Weights of a small GPT-style language model, trained from scratch on English Wikipedia.
Size: 15 layers, width 192, 2 heads of 96, MLP 384 ReGLU, vocabulary 1537, 5.9M parameters.
Training: a variant of Muon for these matrices, 443M tokens, 9032 steps.
MLP neurons of a small language model. Each row is named by its layer, matrix (gate and up: input weights) and neuron, and shows model dimensions 0-127. Each number is 200 + 40 x the weight over its row's rms, rounded and kept within 0 to 999. A neuron's up and down rows have the sign that makes its largest values positive.
After each neuron's rows, "fires in" lists the words (lower case) most often at its 100 highest values on Wikipedia text that the model never trained on.

L8.gate354,218,202,241,202,206,222,181,193,229,197,208,168,210,178,161,196,172,175,204,191,191,168,190,274,180,191,199,120,175,181,196,127,209,226,189,179,120,176,178,152,208,218,242,157,179,165,153,184,294,277,226,184,230,213,176,241,242,203,114,194,163,238,191,210,207,204,113,226,257,209,208,202,325,254,170,233,260,150,167,161,148,211,225,180,202,185,233,225,188,219,183,179,161,222,228,165,153,271,163,321,123,189,210,158,223,200,293,211,289,148,167,202,186,205,157,205,152,195,178,248,179,230,245,206,191,176,217,222
L8.up354,174,280,173,211,159,254,192,173,225,179,193,140,163,216,154,158,191,216,199,223,172,200,288,264,193,210,173,86,232,131,231,208,170,169,180,238,144,241,183,165,264,228,223,200,194,233,143,207,181,210,263,168,162,223,267,260,179,190,213,251,179,110,178,179,304,170,231,219,232,231,137,179,253,178,147,221,248,228,149,158,184,227,197,181,221,199,244,140,178,207,155,143,184,198,226,275,136,226,155,143,151,191,183,205,160,242,253,239,174,191,195,209,218,186,274,233,181,253,166,138,245,207,191,132,162,223,304,155
fires in: "it", "which"

L6.gate172,271,240,202,190,179,118,137,248,159,146,296,239,208,219,229,212,219,138,169,206,223,180,175,209,222,223,193,175,256,209,218,196,219,240,145,150,181,177,231,168,197,94,237,167,194,204,230,163,285,216,257,197,215,257,278,224,226,194,195,204,186,195,258,195,180,168,151,141,129,211,210,157,304,166,237,205,156,206,199,191,189,176,187,129,225,164,247,185,132,252,210,202,169,202,259,237,221,183,179,177,173,201,224,208,148,345,180,259,269,225,220,261,122,190,208,190,122,222,217,212,211,197,150,222,181,236,233,246
L6.up172,202,224,291,186,221,165,182,189,224,213,248,170,178,203,183,179,233,139,161,192,261,158,157,119,179,154,202,196,245,253,200,177,219,206,210,187,141,143,208,206,178,137,145,192,184,216,198,155,260,206,253,227,160,198,198,187,166,196,158,229,79,196,247,221,242,228,206,223,213,204,227,167,238,208,190,213,172,182,218,269,214,175,211,186,141,151,272,140,253,203,152,179,214,293,162,190,284,180,155,93,190,141,192,137,92,218,219,168,187,205,164,194,146,182,236,230,326,187,226,242,259,229,221,251,183,247,174,215
fires in: "on", "along"

L4.gate325,191,190,229,221,206,216,297,168,149,218,208,173,172,199,189,198,314,191,164,222,208,226,279,233,198,157,245,203,254,216,205,229,226,207,180,157,183,164,178,253,207,217,185,161,132,194,238,206,208,194,231,182,195,244,222,177,171,263,197,244,230,175,164,171,184,203,124,205,239,208,231,217,168,249,191,235,215,262,209,177,290,177,187,250,188,159,236,133,183,91,264,315,182,201,221,129,199,147,194,216,136,170,241,226,140,254,168,220,151,253,202,224,198,179,249,138,123,180,233,227,185,183,177,142,224,202,177,146
L4.up325,265,188,101,236,137,192,193,211,210,187,151,190,264,212,204,247,188,281,175,223,210,154,240,182,195,144,182,147,231,213,206,231,187,202,135,218,283,210,216,118,164,140,212,231,245,210,166,124,249,159,231,162,187,186,185,236,202,143,233,253,140,150,194,247,125,199,175,152,201,263,196,196,177,207,209,214,216,182,244,261,112,278,238,156,176,214,198,180,166,124,188,183,154,258,203,267,124,193,235,198,165,253,180,216,215,219,131,194,191,264,187,271,168,258,224,128,199,198,200,250,299,233,226,265,192,250,265,217
fires in: "of", "as", "without"

L12.gate134,203,180,235,169,233,198,250,202,192,186,243,231,147,198,281,268,190,161,237,154,233,143,194,221,149,223,207,222,248,186,244,171,191,301,157,142,122,137,268,159,203,197,143,244,187,205,196,156,213,123,210,201,225,199,236,204,193,163,190,218,211,134,169,191,147,146,179,144,201,139,192,122,162,182,211,275,224,231,128,167,203,170,248,172,190,211,159,213,196,135,112,169,176,148,192,167,263,153,299,168,236,158,243,168,117,218,198,214,198,198,210,170,185,119,191,215,187,177,285,222,236,221,198,279,223,202,234,192
L12.up134,211,175,285,225,143,233,188,224,273,171,197,211,189,202,252,124,192,163,211,242,240,224,201,195,165,217,172,249,222,158,269,178,202,180,100,175,209,228,121,211,188,163,212,174,190,210,182,159,232,238,208,175,191,131,195,227,220,186,152,201,233,204,212,192,109,187,195,252,258,175,204,185,240,195,260,245,180,245,195,210,217,127,233,285,171,172,240,183,149,195,173,200,132,230,162,225,171,199,269,204,153,211,144,230,167,250,204,237,153,192,161,181,140,185,248,153,264,217,230,225,228,201,237,243,195,218,242,181
fires in: "in", "to", "on"

L12.gate343,227,160,256,142,244,140,240,253,229,223,143,228,229,213,173,187,186,233,174,234,195,222,187,223,276,157,239,270,140,101,169,211,237,154,165,202,153,234,173,224,164,232,193,176,264,197,204,289,144,206,190,256,242,273,152,188,278,207,215,185,217,164,254,220,194,164,212,160,220,259,215,208,214,238,213,156,213,144,174,157,183,228,192,193,162,236,107,206,282,196,258,176,196,236,165,163,166,134,191,249,174,208,159,295,113,253,232,193,153,223,208,222,200,270,163,180,169,150,212,222,118,146,270,214,181,160,166,166
L12.up343,96,156,218,200,161,126,132,282,186,172,226,258,201,153,238,254,221,248,159,259,235,198,237,253,216,203,203,163,217,243,154,205,244,245,226,167,185,156,202,223,149,219,166,200,218,306,244,229,155,290,175,155,209,195,207,169,172,256,220,222,195,216,206,212,193,215,171,172,168,229,190,247,187,175,258,238,152,238,143,256,246,233,187,127,159,157,188,233,154,249,221,221,186,144,211,231,197,189,193,214,264,155,145,244,152,239,286,173,143,147,217,149,204,182,219,252,196,124,144,234,252,168,204,210,210,118,229,235
fires in: "was", "became", "also"

L10.gate223,265,172,200,197,205,215,207,171,236,161,236,207,148,251,198,205,233,183,246,207,221,149,183,245,242,201,174,134,140,215,135,211,219,214,151,194,163,215,231,179,220,225,251,212,201,144,170,132,187,187,242,123,179,221,242,197,184,167,202,179,193,215,222,164,187,174,165,190,176,204,211,246,232,208,225,248,279,177,209,214,201,136,217,281,174,242,135,228,195,215,205,163,286,230,233,144,155,191,171,167,197,179,201,129,222,167,271,250,243,182,255,190,187,204,143,225,90,180,237,173,217,190,289,266,248,169,135,218
L10.up223,196,169,186,182,197,101,116,212,114,165,256,158,166,257,205,184,214,260,203,241,204,251,170,136,216,247,175,177,139,176,237,221,188,230,261,241,231,163,308,197,208,245,181,202,186,169,233,150,245,159,293,208,151,125,242,203,205,66,231,157,198,56,134,269,176,193,205,192,187,173,254,178,228,190,197,207,208,174,142,261,175,235,187,213,206,191,183,226,234,253,176,134,216,253,182,153,175,173,148,155,254,169,240,178,216,131,135,190,187,240,281,206,176,253,239,189,211,206,206,163,196,233,224,215,230,239,174,251
fires in: "a", "sport", "all"

L12.gate330,208,187,168,197,233,31,232,236,214,169,205,237,244,165,241,214,241,175,214,198,153,249,152,179,189,211,173,202,206,213,200,140,201,241,263,215,214,226,174,246,132,208,231,159,253,99,172,202,202,178,211,172,213,201,218,183,210,207,179,143,156,220,139,232,176,264,217,217,184,88,260,174,157,240,180,177,177,210,281,221,237,187,219,180,138,229,191,262,189,196,255,115,198,178,253,271,226,143,141,216,165,195,250,171,199,211,208,239,168,261,235,202,186,232,205,210,234,240,176,164,205,156,277,256,203,148,255,205
L12.up330,132,180,207,203,198,183,168,170,140,257,206,213,239,151,249,227,171,198,188,202,242,170,164,261,148,151,303,205,195,266,208,212,203,201,217,152,250,183,240,160,177,282,283,199,175,189,249,216,237,210,157,274,133,212,258,229,159,300,245,157,122,205,175,153,187,168,160,215,178,209,181,213,138,228,265,227,197,167,182,280,169,234,165,183,98,187,120,237,144,208,193,149,263,203,247,220,228,157,193,148,170,218,238,221,218,271,190,180,163,173,304,192,207,154,188,155,137,167,179,182,194,188,142,189,125,178,242,143
fires in: "was", "were"

L3.gate239,204,170,168,228,140,256,231,259,205,228,157,157,192,140,182,207,174,227,192,167,188,210,182,186,178,187,194,163,310,222,201,205,252,220,183,159,151,185,186,164,219,160,163,142,195,206,302,241,162,168,162,217,165,174,253,210,142,181,218,211,120,230,188,191,186,171,191,127,160,127,227,228,205,264,230,243,282,188,160,214,123,199,154,194,215,273,238,197,209,229,153,194,157,319,179,227,221,205,233,214,161,142,258,187,226,240,104,223,196,231,258,194,221,256,228,165,228,243,168,143,207,201,222,202,204,198,252,166
L3.up239,193,212,212,169,196,181,235,212,214,112,308,112,225,164,144,181,190,180,170,145,228,133,250,153,285,219,213,156,253,202,223,187,212,232,174,174,141,218,271,189,120,184,205,135,194,178,182,196,176,147,184,245,199,216,201,252,156,231,245,195,252,200,207,160,191,164,158,157,214,173,169,156,248,206,183,245,243,168,284,149,149,234,206,151,242,262,213,204,197,171,189,154,161,175,229,204,226,199,149,280,156,226,281,198,287,243,195,214,166,240,252,140,198,210,170,223,238,151,277,161,225,262,233,272,214,193,164,174
fires in: "with", "by", "total", "great", "greek", "singapore"

L4.gate246,258,184,181,195,271,184,205,179,192,148,164,209,177,181,230,277,217,266,249,190,252,187,293,216,236,225,281,177,202,110,188,290,257,183,119,169,273,187,178,282,159,239,193,189,175,233,226,211,167,240,168,197,237,209,168,147,175,175,197,119,225,186,197,190,178,154,119,190,175,156,204,257,223,285,199,229,107,199,191,224,233,197,165,202,204,206,207,222,183,162,182,145,201,198,194,158,268,201,183,162,157,287,198,200,162,235,201,217,240,243,195,249,222,211,269,171,158,194,182,214,194,173,245,169,190,201,194,225
L4.up246,232,210,157,210,175,145,178,206,219,194,195,208,270,214,163,246,115,185,134,151,209,229,205,203,225,224,264,221,232,168,159,195,164,228,202,189,198,129,260,187,159,212,198,205,244,214,273,225,226,160,151,186,218,190,125,144,260,208,174,210,207,228,202,172,201,197,243,199,180,139,228,195,193,165,192,216,148,254,178,237,210,166,204,191,181,146,261,146,203,181,146,168,271,240,199,215,168,212,200,261,171,210,277,231,240,204,226,247,204,253,198,223,156,203,128,195,196,146,268,81,199,248,233,202,191,183,220,234
fires in: "as", "become", "became", "earned", "joined"

L6.gate84,198,209,180,217,175,214,189,225,294,146,190,121,170,184,198,216,230,259,155,225,152,268,182,233,191,232,218,288,146,218,180,242,244,145,111,237,180,178,196,205,241,265,194,143,200,212,210,188,211,255,274,228,169,266,116,212,244,221,179,232,136,214,152,227,166,195,211,170,163,188,209,144,163,181,164,191,255,176,208,134,149,179,169,166,272,224,169,165,118,201,182,210,239,221,179,157,213,205,146,216,84,167,241,197,156,179,195,217,196,188,227,150,235,181,286,212,221,210,150,209,237,216,239,197,275,186,195,179
L6.up84,194,205,176,178,241,135,160,214,166,177,152,256,161,213,168,243,149,213,247,162,230,231,220,234,162,234,164,200,267,181,218,161,203,218,236,178,205,186,106,186,290,187,268,225,120,170,200,207,206,176,326,115,268,235,205,134,210,185,290,193,195,246,152,158,260,173,179,181,203,206,195,193,228,199,191,173,238,231,188,202,159,169,135,188,245,218,247,258,185,172,134,285,239,149,235,192,157,157,211,237,167,182,197,168,220,190,263,239,224,186,268,233,243,192,216,208,196,270,200,219,270,193,138,169,115,165,220,152
fires in: "which", "who", "it", "having", "and", "he"

L9.gate124,205,157,246,185,154,211,134,242,239,189,217,132,248,207,122,204,239,179,149,215,192,231,219,183,190,202,174,145,228,182,244,230,209,231,141,158,195,107,127,278,171,201,197,233,230,233,237,217,267,246,153,243,224,215,221,220,139,174,199,176,265,293,170,221,313,96,130,261,168,184,215,140,227,220,160,241,188,187,181,133,163,221,182,201,190,195,190,259,189,197,193,147,221,169,172,235,199,241,171,259,224,212,232,158,243,201,136,143,212,178,249,177,158,165,235,226,221,272,216,142,213,147,209,167,189,183,185,209
L9.up124,181,206,229,173,185,129,140,180,226,130,218,195,204,174,157,245,226,154,171,165,215,217,238,217,174,132,209,204,173,240,164,205,152,207,246,145,146,207,242,229,229,264,253,250,118,185,216,247,251,187,190,224,203,196,200,159,200,221,238,189,190,254,164,204,232,187,166,259,173,123,159,138,254,277,133,272,219,200,185,221,213,280,130,215,83,181,239,179,278,176,163,144,199,192,216,318,127,193,240,155,225,182,265,226,226,167,183,234,237,250,199,204,116,167,227,195,211,232,175,202,277,211,261,212,194,178,218,220
fires in: "this", "it", "to"

L12.gate246,189,148,264,210,219,119,213,242,155,207,199,149,209,180,231,238,242,204,215,222,222,264,232,212,218,228,191,187,152,164,117,202,206,139,187,182,179,223,230,280,196,188,140,213,225,109,207,148,193,166,126,229,263,129,208,179,160,214,108,216,189,214,289,158,205,189,253,160,186,184,245,166,245,222,161,178,192,217,168,257,231,190,241,265,166,267,233,148,212,201,158,184,157,162,170,245,155,192,187,277,241,150,225,204,153,179,208,247,185,154,230,245,232,223,168,209,174,169,232,142,144,212,283,211,243,165,150,222
L12.up246,235,191,194,239,239,140,210,148,139,122,227,213,200,193,179,228,198,195,256,179,263,222,196,242,292,245,109,173,234,288,253,214,159,182,208,256,209,196,219,156,236,302,188,163,247,188,234,231,209,169,176,186,166,220,143,200,143,212,142,163,140,195,225,152,110,162,187,226,181,274,238,174,237,229,58,142,225,188,222,214,195,212,191,195,248,191,292,214,209,198,187,201,157,204,226,211,277,206,238,285,187,191,203,247,196,231,229,232,184,213,240,205,217,170,197,142,237,198,182,96,224,148,245,220,235,260,160,229
fires in: "the", "california", "small", "a", "oklahoma"